config.toml
intermediate_size = 1536
hidden_act = "gelu"
norm_place = "post"
attn_scale = 0.125
bias = "all"
init = "trunc"
init_std_up = 0.024
init_std_down = 0.00194
optimizer = "muon_variant"
learning_rate = 0.000402
lr_mult_o = 2.0
beta1 = 0.93
batch_tokens = [65536, 131072, 262144]
max_seq_len = 512
train_tokens = 841100000
MLP neurons of a small language model. Each row is named by its layer, matrix (up: input weights) and neuron, and shows model dimensions 32-287. Each number is 500 + 50 x the weight over its row's rms, rounded and kept within 0 to 999. Numbers have three digits each.
After each neuron's rows, "fires on" lists the tokens most often at its 100 highest values on Wikipedia text that the model never trained on.

L4.up6:458516481497428468459548465528507570525443366489485529490489512399455505524495421489569519543449555417434514500504417455536508469586511510552475498457512467373518421562546376423504471557520495519438518415524596521501557525556514433554552512613551501464496492545569524505498513506560540490573448471392452544489599476507452662432437465468569442426572508506528482521456532499500539470452534446518433457504471513516525443637470492433455562506547485512451564549568540512495478486459498391535531526476562565496548440585514544509477478512468404442573463510512443545450423603489496456564534511490467416522442408528417513528506476498507423447399488536516483476527487439511449496506458568498534529481487450489559565491512463538518483415481439511479552542566476496472552489480520
fires on: "all", "l", "; W", "==M", " side"

L3.up813:556517459522476486499470610511496454465494416490461458509490504539481556510385538537483563517562514506565475525415473518474423484458430454548511496541463471503521537490551495601450495533543493466605438448461490457552457473583569481442550509552470437526532502451519512450491462587581441555545519500419541516495500425464544419542508448508483489490518455522566461542463421450484549510520514479531543459529514527569484381469531506470577433448415475486473419513420478429522485445612453522517483508497516541513493447452561517512590445510476522552508439504669589520460529502499536558502406503547537538454519526597579476417447528483557461416500531455560507545447446484470472462462502516512469487494463440405375468586507566514509460545432364477471515496507512464500458587517569
fires on: " |  |  |", " |  |", "andidate | Votes |", "280"

L12.up1036:493564477479509515512506499436435510434442469460442449526376429467526412449540480455488554461457485501612486556453507593531494510452465438458483489594513495513473547514401478472533518362523427439463511512503516623520519453591417520497477499590526482515468503468540437433499544463511474470525474483577516491508552424514511448447419491496547417530532411619426514594406418505431556420553531619546443472455465465472610414459545430504485413484462528450488524475409461615507555379468564501529540514487499474631489569496438475483475480634525538512545489527455420502501534492460479489502436478458514490469547432516561553531402459453629464457630518563459546513548451508487428538483519535398634490414459474482516506484547472452497447439506527526501603504473604432543469466550500
fires on: " L", "′", " of L", " | L", ", L", " D"

L12.up257:580458529460472431406506574530464516504517465470567455545439388547480472440425502551531390486500611477492506571471596482485422511508495480433494531497470386500526506572471524458473488493477527463424511416534454465507527533419512487480544506442551536452490539525546410492460475513492486582491440440506457509526595421452466478528557502445486525478505475563554441413486448562555560443425587496496412476508571461481548560518474443460439547470496490477518491557426572434453539597580492652498499456407429500534443452427571444495468481465520460620518487553408471401428476504463540568407505488515433548624432524538560536497440508505607552539439615476528479560469532502473487453503534425515515439534579542428419401474462411484474436505578507500519520494486523479506470511425495
fires on: " R", " S", " and S", " and K", " and C", " K"

L3.up272:521443562524465504494539509535449511507500495512455529481427453516486517445438447557450503429549429428474494513490543502539452542632495474521552492452491494467509629491495426336482537501501515512476486526559588482547513508360448498510505456530534558494509442462412539529504510453547501470388544411518591559486445548540566509346456567466463501462553509506539454473544403495518491466537525496507391549462541440497519470512471452527527463515552511501457546580535435480493615533432461525562540484531563616532419471546523450424447541536545418413446487568421496452468558472535472508509505420530432463405505518576422535578472482401496466583477445432593563501600452454515425497536528599516595433422511490519525535567483569503572539524470512506441489476414526442528518470567570
fires on: " | L", ", P", " | P", " | W", "a L", "; W"

L4.up34:448475594540569475468541576522498463447485526492530532461527504451592523476486478533478516552451585519524520489424518504500588561497508490550456488523504515507543480469492450526461515573516445504442603439510521498457426524410486503523600487425568519477513525489568486585579431508439507491561567492439498493480539432468547484599514457512448499519547565466502435488469515510475457438534438565501580508473547484459545515544533413486504468550508575505563526442611469497499522525518511559470407525473563581552510374553459546500435430485509467501508485516542493494572467569611406487478467488515484507554611473496559474582508593547612560497593528395506467521472560548452445431503457445427472467558460564576502476425519455484446524502563550489607480499512452521471348480552547
fires on: "Z", "ater", "|---|---|---|---|", " Electric", " people", "|---|---|---|---|---|---|"

L12.up649:562519449488469505423512470504455458476392464548549494466492487541542476487487446561505517469450571562546475549465542538565471457565483507509520384501480483451417577545474436523531501491393476489443459573567460430480515546446470550417497522443452455582538577493528501570462478464464562548464449502504489449554460426501474518549494532481525499488489479494447519595498385512372477473655588507480535446557423536488565514564475434631487499588395455567469487478376471617544625497467434458537419368515486436579620473499547465503504503493481548512576464520486507517465514534486481557590509511511513501471446491432504528558400414534550583409573534492477564476521508502528447512524523444478488503486500454566499521481574446534495447492527510531563457424485553470445428431443555
fires on: " F", " L", " R", " D", " Fort"

L3.up260:488458487627516483545537513548581501522511559433519445487458449344506575430497486500481530562456475472509557556580593456611503427492519462525550507497489614437488461481485543489464511445588506446374510554536435500515440553449449586540478519546570460511492502469506475499568493429544487541428533400484535412485553456487440585527530498423511573488490362501393609438428541530407422485554468603540527574414608522479537519511588562477457597403509464491516496420487464456556496516486378491459553526537535504481515507475453453589581482433417513462513447500550390430481519551453496514634541482441414463465525503477495463508458454565538429572473458438515556504537535573471587528541493452434534478534517546409494528527418514482444493479461505583528515489517563455587459467516492
fires on: "es", "os", "ins", "isions"

L3.up1364:486512481520402588432488562495536481454412642602491508543590501508497466456510557511575606539459486537475477570536501455523429555397536457514549545510544486563465517460497479412488469441487434561512544414435598526505470437478467525540602447513533547505545509573539637554554402492478451602535499438508482579588543537470458537521584591561423500532435506439490534460459483549469481381465586420491477427498515481495525458535486486584519468467483554519492560525520476472437470493425483574496497499458502487505431511551498383552507517571551559542484535507496452505559492481489474539498539487496427514435470474609483518486574548527507528599548489493580589564432487424478591437523502423547472427550550382524580440520489471484530494532607477450593512514427437406493477523515604
fires on: "ally", "ists", "iz", "ly", "less", "ay"

L3.up1219:516485514454467468502406481437495416495552528524597512403539521489529526467448460424602495415446505434462537533485452478612576515425494520479397441442585404486436555541527476530513508472456455507470506530518485510544591415468406345558448523503556437497432495573510516498517475542505510594427443543520527623447451554463530551379503433465509431482530433455504557438525452432455506463572542601488517423512446523511575472432518507466426504532504429552538528442431502528512386526518489522546589484494536573493498400463466427458561466490572597478492525473573523557443433490435502515473484536601511569493398487500454403475491512546534439506566484430467509469515496512577461552548471471495474465509505496456509550608477514612618493550433462536505501552507463480538588475453518
fires on: " several", " many", " major", " three"